Part of a small language model's weights: 16 layers, width 448.
MLP neurons of a small language model. Each row is named by its layer, matrix (up: input weights) and neuron, and shows model dimensions 64-159. Each number is 128 + 32 x the weight over its row's rms, rounded and kept within 0 to 255. Numbers have three digits each.
After each neuron's rows, "fires after" lists the tokens most often just before its 100 highest values on Wikipedia text that the model never trained on.

L6.up319:071155102155077164131167113206102113153128115088117100173090152113126116080144136119093151070057095102169218158111108131137150098158052208123076120187130120106146146123174127137158097199109141105147098129118093141125077131145129134139161121170069159095139120176135143097073149142101125151
fires after: " his", "s", " her", " His", " Her", " my"

L7.up721:026154157092104111129187100134095147156147165119125150126099171091093110108154122137056110134129140133141133107111160173202137125144128111013120100098118174127192155080163147096166142094132159094097079139073140087139008131179101117122151125136168133104150109106122137126111145166147133090
fires after: " the", " The", " |", "elt", ";"

L6.up356:107111139107137195176153077070135149080115140138118152120135095107179136143178061097142087104134082174077108082189135145115094085074143146075170126117150145151161129132109077119091098175154135121198097198075116108110126138196193123114183068129076129126112143106112102147083123142057107082
fires after: " (", ".", " \"", "-"

L6.up472:094098171112163157075149195135154073136138255175132123144120124058146149161150102118145120109131144098119189089096132145166094141149139149116182110172161081154133150170136172116107145064160117156179165095122163092134150154123091122094117149147123172138158075143190135123077168092120098168
fires after: "\n", " (", "\n\n", " \"", "-", "="

L3.up204:158145105093162141148151116106122166214058152127108157092131145131110146028126077101127137176103037115085155143138117067168131140131083107120134137157101143100125124087107154076115178128104130128146178171149075133070114069096126185145082116131222174122139194065171141081113122132168070080
fires after: " the", "|", "-"

L3.up1286:062198198115195172085110079156143113158093139145139149109142099119081163140173112177114152113151150122135057155111143066148054140161124078100160133093087068134177115169131128050123112132173159128157116173136125141158174106069146175136091148125126108142127060140107077183111127145129138160
fires after: ".", "th", ","

L7.up210:096160120069106121100147120109117141161131108152155171144108145114124123106173128135121131127118133146153127122073110094145099096124054161105098152142128147131138148128139132189064159115101153162098112092205091056152055117104099100150075120118133142146096159148097095153166146150127153169
fires after: ",", ")"

L6.up493:174200140131100083184145066097060129143149088122086104104111147055136119126143139134118129103151158099114123093142147149143112156095095101112187128191098162137141133116147116136111073099138138094125116174145122120090139174141158161186180090139084167130107097135107162080114088167111076184
fires after: "-", "/", " (", " w"

L7.up233:158148126169133126127155179194175131091140146130100051101128121163113191147133132094130087130171182133177132171110141142126126091074121096217143082088156129129097150138087155179114142134163121118138110145074124140197147176134114145170121168050100215105100147145132166133124108114101094164
fires after: ",", "\n\n"

L3.up1311:118107096150140140108177026145166134107142106108106132157115158157122152112124118119090117120146205185135108145203118097091084060131131127154112122185166141093124141139122154129135093169167147177110090105142105157085122094057156084114160124101161085103131062149087108125088143107087133120
fires after: " (", "–", "\n\n", "\n"

L6.up1276:061116120101145135161146134088113136191137162066144163183052098175161107124112107165136144095130105180113129058116117144125088122175102112160092113145063142116147138126103090138049138125157119113086064143109167175113147169076136113142171119152131119138132106165162106124143144093188145153
fires after: "=", " a", " Mac", " aut", "W", " Arch"

L6.up730:133109170198113174145137103057161113155114093109086154120112088124095177065112077153168085131130141065204190084110134117117066059136077171102129116241096083152139160083195090147110131153106107134108088164133062128141135134118159098132114142156140135106117161126177120128109178119099073128
fires after: " the", "=", "\n\n", "The"

L6.up1448:147160160127129149095173144102141137193050131153129158149115083078154153133180107130111183124139164143154100115132083125162089116095097139125167127131073134124115119128111125139142074098124146071167069122107111170122168073112108119117104123149122133110132095126078134130059095155110113168
fires after: "\n\n"

L6.up1518:158130127137142141094158076188156138113116118115117105107083121162094169079112127074117113120123165101108152110099061174135137097121180119086142098079121133134102118062106077136107106050155113075118115123124109170151147119112129119143176128167149160155134074107137117164128092105128124092
fires after: ".", " Can"

L3.up506:138097126165157138132135119114047137138127180114112118126107138132076109096114111139078089141166178103085155145159060134151150077127150147130101152044096161174066118105089107101175112146094127148156155113095167135166109127104139130144147159106192137183104125117163201157139131165124127171
fires after: " |", ";", "|", " ("

L6.up103:160108096170113170150134113122128205071097096119095176141127102057144100100144154102146098099096143147111115134160118151064048092145191110151094098128133101165076152161134125093094156147090078136150126108058097089167147135131139156135198074121082080144141184118135131113120160190089146114
fires after: " \"", " (", "-", "/", "."

L3.up1374:207120136102154131164138160117203121105147106160143091147116092096098161071089113130075152109143164096147140155134111133114095178174126141108163146146148186076168176118130147163146160097144128135145147133081192183190178104080169124184084113058095121075118083141078133139060128055155025164
fires after: "\n", "\n\n"

L6.up1651:233193164128153134089119127111082056135142168090202086145120118168081110110142149112103154128139088161138122131158109179187051183119123139168151118100088116143199170190144118140123129170067120152076116097099110093142060120176101125119149070108149114128079102159076117103110098135132112094
fires after: "-", " (", "\n", "io", "osp"

L6.up120:088095111122141102059126164121131102170163141104077120139076073144108119106194130133097114124152136122172158150150177101149137121156156129146098116146093196163128120128150118141123098116196214093151112107120175075119167115164125114123086064093181159146105133129100157095127107113141142070
fires after: " Be", " Cam", " Fe", " ne", " Ne", "be"

L7.up1350:150110109123116155109096092133139119149102132109114197140131106128140074066140159090108106085165171129135211062144053114093087126141090129122111072139130104130189082126065129058095153089183078096165162137109112152097119155165120141170166071148141183203110146097128167174105086105153146177
fires after: ".", "M"

L6.up1550:148134141108130121116145127142165028105119085129127165113163141151122108078094175111152123142141146102141153126151146146131098140126129105098112116204128182153161126154119166122107137148171091150202045154100148107079136145156122089172132124113089104076149065181056168088125059103173159118
fires after: " the", " a", " (", "out", "The", " The"

L7.up897:140071120110145116115123135104159161122145157140111162145116152099115130098071113146093120113113097128159075143137113131119118158162095136181123117180154147124169144084175079184147137144129141195134077068206131159110112168127112162124108113098141160162059154173202166127115099103133138096
fires after: "\n", "'", " the", " was", "W", " is"

L6.up589:100163135097155078100113134057079156129150115102113164085158100125043125068163108133137140105173109137145129070134116157062119106158087128180132137213150100152213201104085110121125128155122122100165115148110150141133118170177158162125116058082143159126142130128116149113104103120111107126
fires after: "."

L6.up135:111113098126131112140117175158140137102129143084108133141183103111092134059118165106098161171110122119152132076120072127161135165150101114100135138146141138147183141093079099097125122124078166128185089093138104140121106159172128146119118090147144134117138128138126127097148078166097096179
fires after: ")", " the", ","

L7.up1689:146215142144141104107087126116159136162157131152178157128131129098126154059151130103171107078140142125119184094117111110139091146118129097169036128138136099076111090116134104143099140170134059161112104113110092078126099148130094111114192149148150097115155077124155170073112078123066162124
fires after: "\n\n", "-", " (", "\n", " \"", "="

L6.up949:169099159097078164128118110142173078122124100127114124138122137157184130126116107110115108096137120132142103101118121140109072142104133177129117106099083152095177106120108139070103109132188117201118138099080158153147184113099113130166083156075160137133092123173093096185181105118131111121
fires after: ","

L3.up297:132108199102153162078125124138087158118164113138139074107136088078157093139103104125087163153097122059108141158080168087116119132186090087114157097148138120109104146103120137081153156089141145111172141047086103116135194088144112100174080143118094177116133101182121147129188146163103109060
fires after: "19", " (", " in"

L6.up1466:094215177108109113141099085147061097166080162171140166189138092058112186077122143119133112143117163141122117065128085099183109148195086115114172098117087106144083138149115089162133104127187118137120126128138109111123062110088162108155075081162160132099104107109087101129095143130176100196
fires after: "\n\n", " |", "|", ")"

L3.up1201:101153108081162152081064194136086114111115110149136145092179138078120172146115125068084088103115109113157139124136144102115119131133087148090119108167111074125103088172125187111097168070174109116099145087127106147131171158088153123135195146107132048141128053176096098108152105057103130089
fires after: "-", ".", " (", " \"", " -"

L3.up631:143162155136062155127081142156186137147078097123140145143142110073186124137162134104128111080105168084120096067118108155136061135143122089114165189096101081115194066159153160095145134141098105127146151093124116113132111127155171139147112139083145151176060142211083085063151160096110161139
fires after: ",", ".", ":"

L3.up1048:118119128167069037135132124133155086121114138098160163110137060139172158055046130135139109152115190123131145092142130136178113096088113087187139151174093135127113153116130153076124171116108120093137083167063113135154156118121147102120102180133168109120089140090163138077101119096123120133
fires after: "|", "\n", "\n\n", ",", "-"

L3.up1363:117123165185169138189189185115164159135173141198095168123145094157126113088184131166063133156167158147086121136115107143121156123149170128194085073175125130099152155093174156116131157136123119131158113131111132111084142107115124164149108127126068138111116115073127153133101139081138080127
fires after: " |", "|", " the", "\n\n"

L3.up560:101052192136180181064095075165134130145127147142117087127117102152132130064130130091201035179052112136159169143074111068134081102159121097112109065185103144113132127086121136120100163090131129099151116131082113096144148179097136141151110164130123172090129125155111148111157134157098152073
fires after: " (", "19", "\n\n", " D", "=", " R"

L7.up746:130090079077081128123140075068112155109147178128171114119122169142104166088092120125161085093137081141210119158120202157204157110119111158115106087105128134079105182144153123148118140192146143147109108084092116116084087105111149081120092070139132145133171104084123180120155112124110100137
fires after: "-", " 2", " South", " F", "&"

L7.up403:134096167168143168184157160111163127163126155121126040225105098131130110065129124137166094182110161131060046084172141100116140161080118142177138173132146090178053150122114063163120112090150156114088130125106131155153192127130146111141141078124091140135162148102124084145144140075123056193
fires after: "=", "."

L6.up873:096061148131106178098125138156103105167139135111152148090097099084130132150158141089106094151193142137116141120120125178135152099065131147131139103177091098157171188183111060135119125086125151106148121093106092109154173106120111079122166119150188113170145052153136166143144184095104070149
fires after: " (", "\n\n", "\n", " his", "s"

L7.up828:131114155144108067062139141090133140167078177111142122111143156118168138116121166159121136169105171107115125132108176155153115143119063074117148141149130112129111140166165117154127108225095110102137103100104165152122112130165132111137205138111096137072144102112184106110117150157122103114
fires after: "-", "W", "E"

L6.up1714:169087104102145105206171105163112132157060180130129137152160134104128145155131080173148109118069130137148148152159151099213079128102096098043193150172110159147097110152169124132069159112142200178133100134078124079169159109091118146162124160123145150190179175053175134126096119094135115234
fires after: "\"", ")", " Title"

L3.up910:130091163113078075147125108098118146153112099078165193098184167179149141079126195136114101121168151115139133165128116132158179121161185159153104132138148139131116120184102107132062109121152132193133194113161122139137103144086111089100088162148118066147105099119088179148081140155105104158
fires after: " (", ",", " $", "\n", "\n\n"

L6.up1461:137121163143148130156130118102121146170152137141135069121144090137078136096201164144169137183119164183142122139160175070131080106149124080104107192130089125177189157154104032080061128131153140115049100140113125079102167109129125141131124099129151118177110118100101127162162112084168119193
fires after: ".", "="

L6.up1113:163158131126071117060171131077148160154151110128151156127116096114097106115133107136131158106103137151148135177149128153096071129085153169136176138095140148177102140191128128169143117088191080102103119092138149107196180136098151165154124189119128103146147075099101179101084112103097122119
fires after: "="

L6.up739:153096172155059124160090124158045052090143149104120139164132145086128117079127133195122156148112147116132123112122162113096118109113140070119165114131186110110053124142102132141088165177108158163109132106110099068117110162139136143163143092128130119120113148129105119130168164146138102169
fires after: ","

L6.up73:118134138112147139167101129147078134105157143063139113166146150161137147081119141127147129208139091119071160105152098170146100178138145137143156118075139114145119186172142079097158164035102155122103147089109071129111132186138163157142177116138162176092134159125147131116102090135144080113
fires after: "=", "  ", " |", ")", " Par"

L7.up285:088098109128192165126178158126141104062157146126101171136092133092124175128153095088126131196139159122083098069177116132145143126137144128106091153123158179110166074142149159100131101122126146124105122145188132070166136092180131103152075124133185102108133113136120071163102150096119170158
fires after: "=", " =", ",", " (", ".", " Ref"

L6.up976:178109165143129192152151133096083128081124136156158122093077079093115072113138113133089145093159104203126115115170135155113044087148178097134130160147109108163109131095082094122139079135160146140121145202115157101091121114114191135193155141151142090085096106084122141143147112159120155123
fires after: "-", " (", " \"", " met"

L7.up802:104150133108082135138183124114198179126120194143124129167133106120067145183099112142140133158129148125116145085120119138112096135134112161131169129146089152106070090097094099106092138125095105133096123043048148112129054161100122121129161150130185119143120121174202112167161172094135142149
fires after: "="

L7.up1559:116174111147113137082141122162178127131186172141131203134141120085132136081118159097144067130118127127133137104129123072161176140208067128048116134086119107134153160109143140137083077140166081116106093106174138154113104161111196141167119142095138068168161119126139086133174133106175125172
fires after: "\n", ")", ";"

L6.up885:135117108140111117179122132127176131145106175132103156123127133138153087120072142156126068110056125068157164132160145137138125151090122160107125118149106155123137135088128201121090102153093120079096118124098076104112150123169148104203171119112108075146107089095128102128188168098167125114
fires after: " the", "-", " RC", " Bl", "c", " McC"

L7.up523:128127115149094151105147121083132139136113165145119130092069165144093101119150107172141114154186069105160093193055118128172073146133127069185138135119157189122017159123122116109166150138091165108106127104134050137148169168180110116111185140051160150123202142108162111145070154200122097166
fires after: "\n\n", "\n"

L3.up696:129132128089160200147130124141154131183108175192153132134145192138150100123152107127113130141100081112103127172095153086130085145119100137104172103198141121109084150111149153100144104117115102133126123079114113102115173082124107117158087144101102166088162142146088082145113146134117124117
fires after: "19", " the", " 18", " in", " a"

L6.up1543:119159166120107111100175132202107120161141153167162101110068145137109108143166095126072108179176156141143119141129159099183067125155092123147113120097078162142092203134108163173123098125126168137139118074157128147153106102069168127110107125102145135140112102154204074141074119211143041199
fires after: "\n\n"

L7.up1227:102101123131189209122139167089115095171162077083109066142094111125196077079174125177150137140130074156097114144139076134081077148150145178190131107167149117092147124134146087217116130052156124132047124114081114152095129115166132134144133106092076200154134114083177098156107149102137094125
fires after: "=", ".", "\n\n"

L6.up1356:136112130125168125149087103071095118066122116136131158181137073070168124081132104110125149095098122109146144107114087094072049141140150185117080080142159166104191107154106178141096147159128111120180064057072161145116125137170149198136180109144094150154160178108159163095085159137146066161
fires after: ".", "(", " (", "\n\n", "\n", "/"

L7.up140:085128147120126082120141151151101072159145146077111196120126095085118176116138164112165116113138087074168167153169122166100128141132133156078118122156128096109169128155047095135127113116169116082093115112133089125124142139181100135130119124084104104117107056099148125101086086106148182087
fires after: " |", "-", ",", " by", " of", "\n\n"

L3.up855:168148130157100122081169120204188108174130129129103071165133094159160135183139133124103098182118093126134112174161096080146094118170123153117077123206121155164125134124129168141132173155154160180096099073160162168159145123124131077150141092126125146183104118105123093101157145115153108140
fires after: " in", ".", "In", " In", " on", "On"

L7.up1489:128146118075168149163147156108131148133116128119084156121213132168092134097067084103098132132120136081112153173225139114181134140110133164106112154131142127175128157094157110101112118125068157093140127125185110127100104136148123154117160126154097145124109140088210151127194139090150113049
fires after: "–", "-", " the"

L7.up416:131144144081113126117165167135137148192161117129093122135154086117112106165143185186121156098140113152116132104131145123070187193168126114056190144159120175161116089134118154108119153156127078116102134074206118166131104194134130121115120113137147074116097047142091110123114099144090116118
fires after: "=", " episodes", " Pictures"

L7.up1155:092120099140118188127130133134217143174124142180143126138137132097174146111145112117111126157141190138143134108128105121085113139117119106085102128114144115131084113113153103089156136129100178133098096117131100180198121141137090098138104124124172133071113085162101115126159162114124108115
fires after: "=", ".", "\"", " time"

L6.up644:059095147151158114075148146135110176135059112137095174095077161031127166112153172082124118106167164116136156117173101176134119087089106072118151081123168147120115163164186140130151158168223217120221122135117088121113173146136121088127111101104154119089135060133126127090078075132134129150
fires after: "\n\n"

L6.up1018:171039113080094132177128164197143154166148168100118155084107161178108137178095130148136134145134136091129093134136114133187173168173107120065160111076106130168197124107133095125118195142132151123188127173119204125084113076125151174121156083081101133150104122127085174099171139133139132167
fires after: " Mo", "'", " mo", " he", " t", " p"

L3.up1046:109125090147203067089100125118098138102176210075110149120065121149153163111131151095189106122063080129145201173091181145105094127076112128099136161131098081144056091169103101151129137113095152125119124062141117161164113144128123122059135130134136131177111156097138135167137092136130074131
fires after: "-"

L6.up1678:081154144125110165158160149083216085141165115138105148157118126114138135233161141146144136157125113089102137115119153129119066132077128081075213119197124146152123154185135138186151101107198148128169122185136097143122148177113098153166140124100132125165175149046165083112131117101123105177
fires after: "\"", ")"

L7.up619:098088178145084133124123075158156182109146141162143079122166169095211094147153103183125106157115097096092161128136088153127093098161112158078133178092149113159104145125162094128121149108113094098183047120137153167143099121175080118071146083147114166128159109157076099135098175132146080139
fires after: ",", ")", " In"

L6.up638:091149119134169143136153172092150141145065127163131105145092186122154132122135100121110121146150126143138125071192090115082105118116123163109144155124155136117155178089159076136108133081138175097137101094093121111121130175146122104148182121130134146172136104117118144117109111143107106135
fires after: "=", "-"

L6.up962:113187118179134102092169131105111140134063187157092135150062108164138171107181143116119160160142125098108086112148109136203071088050163145120131132129120134124133111138080075117146106106087143126128060078112058185133190154108128148174104134139136097144113047096135164112192157120116102166
fires after: "\n\n", "."

L6.up290:136115102136133180113142103167057111172102172120102131114141141147104091120164130154117120173162113156157092144132135109146112138163184202120106137120135104151188119126143119124094149205096119100126125086132127125129087092114082095113133000127144134102145154177097115125127126150112094112
fires after: " |", ",", "N"

L7.up1621:089192146169157074135088117156153146156134119085186183150176137118114177158136136080156090093105144143158130116080167174095107119187115142111132114134153071066180181127134124107160178087104093149118167137146140136123093159189097198148101108100075131140105119140105146168104132155145135140
fires after: ",", "s"

L7.up1089:120160148133122097082162103113122111133091093139150158108128112079168150128147134145130188148103156188129133115087085145150064183120109103097140195144076117131060117141100104196150129162169121110173100076146112187128195062128120095090089151124114091090085076097117098116111164116174124137
fires after: "\n\n"

L6.up110:137096180150174120140140140141114124097123164162121137067112109104136116131118107130135145133120138127124187151156089115160109113117150099092091106111148170095109182123112097175089097139123169194182092106083143144153194060128168154112136127076137153126125119157125137134092157101109138143
fires after: "\n\n"

L3.up49:091113109135116102063145156124096095155143078083130172136137079150162149107111098136171068168135100090129100208095172147128141106179085109079150144225150100189096103148088061150142125096142088146141163129174115088101120076103154122088148129125129135165177187077096130184112155205149077185
fires after: ",", " in", "19", " of", " Islam", ":"

L3.up125:116160172123157133150129150098094144125129108108143183093098081113137094129131113141085150055153134089099154137117085104110122121094139127145179132122128117127132121142123108084085132118127101128137115109123098107146133169085162090190096130079143087105077154184059124133082227105113093155
fires after: ",", "-", " $"

L3.up170:102136125127148114118154117124152054089115100075080123172148065184164133152122108135130136148142091148079116187108156111141128135133088091085105086097116096115161157152118092124084132104161161166120170118148158170167142149180171124173115164111096150192134137109100093206138122190137136144
fires after: ",", "."

L3.up27:133043138149091078086081131154119079060086130090099103093167115109133142107102185142152108149133098172145111099191166129109131141176116082146133144101140144147132175116126121112146171078135193144151124069127086133103091105123145138085133067187175074157089097105132106129122093064138045098
fires after: "\n\n", " (", "\n", " \"", ","

L6.up1552:140122082168118185129171125188173124131088105046090117156130121137187112106168079108115160151129120098134111093089090155097094093137171104148126116148170123110087173135100125126162053139201141070209077087074113148144154126142150112153111169139128126153053111121102145087121174173156124131
fires after: "\n\n", ".", " (", "\n", " \""

L3.up1691:144060190161150159196150096104159113103075108097132084166126130132114118094171139151090188140166176099111166163123153164124145104099153163183067112076109167103095172051130082156117115114100110181142127189149155142117137037111165174116105171106103124126125162106115137075104136165057150101
fires after: "–", "|", " his", " to"

L6.up1159:119159204114186091087065170111116145131132160201171132127112082144123177104112145140161153131106124185171101137109156081103085118124147137142099154109162183134139163144163092082140148162170180145172075144141152111106095131069143116191135080121126145153108133150078120123156074133157086111
fires after: ".", "\"", "="

L7.up1359:195113139129170055122101116177162115110137202100172149133143156068101125131112097089161127131143163111142151131081135122104082130099117100046130116199113096072087143113117146101119120138140080132125157107146140106192125117187145183153178147143163144111116150122141143090080143149152132128
fires after: " \"", " (", "\n", " Patrick", "-", "\n\n"

L6.up85:101079142151119115160187131109133121184157197157133076116117107128113115137124151178138153096160145124066126091107126106149127129073113139167135172091104188180089154129112110131136121117105131146165076155123077131132152118078121087158133155188083118121142130103147135153090051089126117120
fires after: ".", "\""

L6.up978:156121179104140100121149123139152163194092125115140185167107129124195167128163127108127149164152179109134059096105045160135092117111120140125152077110103123103124114095128107138144122098127121114109089126148124152126184104156097075128129133151115136099138096096114175161094097156133126146
fires after: "\n\n"

L3.up677:144155136132100140115151121138098125143134206158133156140184142128158164115196150124165203135105113109163145119141113087138142110152078108069140159156115116147170144137109162135157128147097098086124123108137095121070201033107143090069149151151140159159137154124143101146102152095166126125
fires after: " 18", "19", "18", " 17", " 180", " 184"

L7.up1581:147123147130126156162160138200153057188083124095089110151064129094163131108174158133124145137150161121146121153072116073130111150148071137144154106058129121174109138158105124120134180113145140182093053141158152165172136116097113125153138133051132119166140142110112144128076200122101106170
fires after: "\n\n", ","

L3.up1744:096087128121093127099179126184142154096132115179164113116149139135128132167140154100137114124180165119142116130158052166154149128151161122113090125189107074124163164115086123130131145130108193133147120084114072134094138132138117096185150121143090145131139123131074096133121128080070133116
fires after: ",", " in", " the", " of", " with", " New"

L3.up892:147135138165123182079140120160128132101121126180165084122143102073153088085125157136122152091098143101160146072109131091129113082166072116137201110174123137051110127088141146061168135112133082143125158082149150134125185071179141111125056179106101199127109122135182166062178090144148125143
fires after: "19", "18"

L6.up746:154126150148157138183178061135144111157096094183169087129114118142179127133168096116127103121163145073073059124133088128079079180120136100085149153103098143126109158164091124102227158097146160106111134133070108130139157134140153083144222118085139101128167104138103100126071121122120112130
fires after: "=", ".", " as"

L7.up141:130140168070176112140133137205154052074172122131129130096085116164079097158136085133150148144146070136066195160136138068113137118067125161152174076168102127103167105108097115124104180113133172142135112104113083103122155136100059193119100158179095121134095107149125130113095097143102138182
fires after: "'", " A", " C", " a", "A", " Ca"

L7.up1083:146173112111086128114153153181164129168110146140149142106090099139167149147111134099085150104109134127074134154113098132091128187097121076130172120102093118128117125159114101084076129209144128125060090081093089141134106135104158120161063114104135118128097124146097065125114151067152189145
fires after: "=", ",", "\n"

L3.up1025:129113142041097163190127148152156123102087170054083142097171161093047132118148088073087135150096145096104126117125150188119100095102153096069114142198130124073181129097140207140118122151168189099164083112085093100113111136164091086107101135172091149056137105092151145132117101114098103131
fires after: " the", " a", " its", " The"

L7.up726:179108139215099116127141187182165129138103103082111127138157095146157138108167062149074116123119140144134120123143084175178097051107108207128150072124138178182193084130120182062038082132127123146156128173095166083170142063113080111159087114151115098150124131148107127136101141104087165085
fires after: ","

L7.up475:105097124097129123117126222210119119062049142121087132092164116152162115105111114116108112176158117128169143140145175142126132071112123161091183123147106152139113137127131146073107124092170183059178083130079134106097156142141183209103163160143136127143107120163101083105137137119191132129
fires after: "'", " the", " The", "The", " a"

L3.up780:106128108146126102082157206128125105136081112127080093083107137125123147066074165140081119164121118091051144151089160136158081144148131117108138104126127160129094109117192133127078098112132088139126047186109138187082151080131149117145127147145103116046122094094133138107125114106128073134
fires after: " |", " the", "W", "|", "E", "-"

L6.up932:171172153121125101120116164111101147108161084104121086110120058124103150111126096180133143107051184208080152137126138095135140117131119079139188155109099125168179159101136119133122082117127119150114066156101111102052101108078144152162147124083194115108100120179134177108105151118107200083
fires after: "=", " ="

L3.up1124:142092138152103093152091145105136154141084161211118123123102097186089128107149143108084145085145141126113144144191124148201132108120233136124127131066083187143109162101165104095120216122135123168137108119134158117134107079067127140160078115183132093108066125122133178127140133111130104130
fires after: " (", "–", "\n", " $", "|", "-"

L6.up15:105102113172138159144106133137110169148189163195129075140160113103085066114135114150162119127155161105109132095129179085135148093095139149093152151143074167057220183083122113090135197158159126046132124112142122088125128197141135114106118075114191128103138090112136117125151140134169122125
fires after: " the", " was", ",", " of", " The"

L7.up1571:100221120150083121140142169119132135142106138164127158161130139090139161126148084160129130137110170098120142124103114128167030142086140062111109132099094109099091143141079081160149123153100079107162095094179118123099134110128112104124104116080088198100086100114161180133050080121118113172
fires after: "\n\n"

L6.up669:120099153146128128159148052110127185167175143152148125136075114113116165138146157117108073112120169112131172106167083130169041074135094103118138143230114152122115110210100120123163147137162127125111069175095087095115117139090117140151168129128157089126108073121105120100104117089099101110
fires after: "."

L6.up50:103083131163115167148168137108161161165087117071165155081152132122161143104154104120133142146139201076114125110180067158183117147139155125159176093117105152131124132163116114146106143133122132105196099142074128095131197079142129080125148155157096117122135103098159158097113051133081126083
fires after: "\n\n"

L7.up725:121110184132122088145180167116136151141107137139118128119180133126082109101095167097120111117109190192142116174165131138128118141081174143177103183083114146133070138118132117144145136139144123143203125151155118163131080131112067158112116106126060145181127122124156187138128117117089201088
fires after: "-", "–", " U", "/"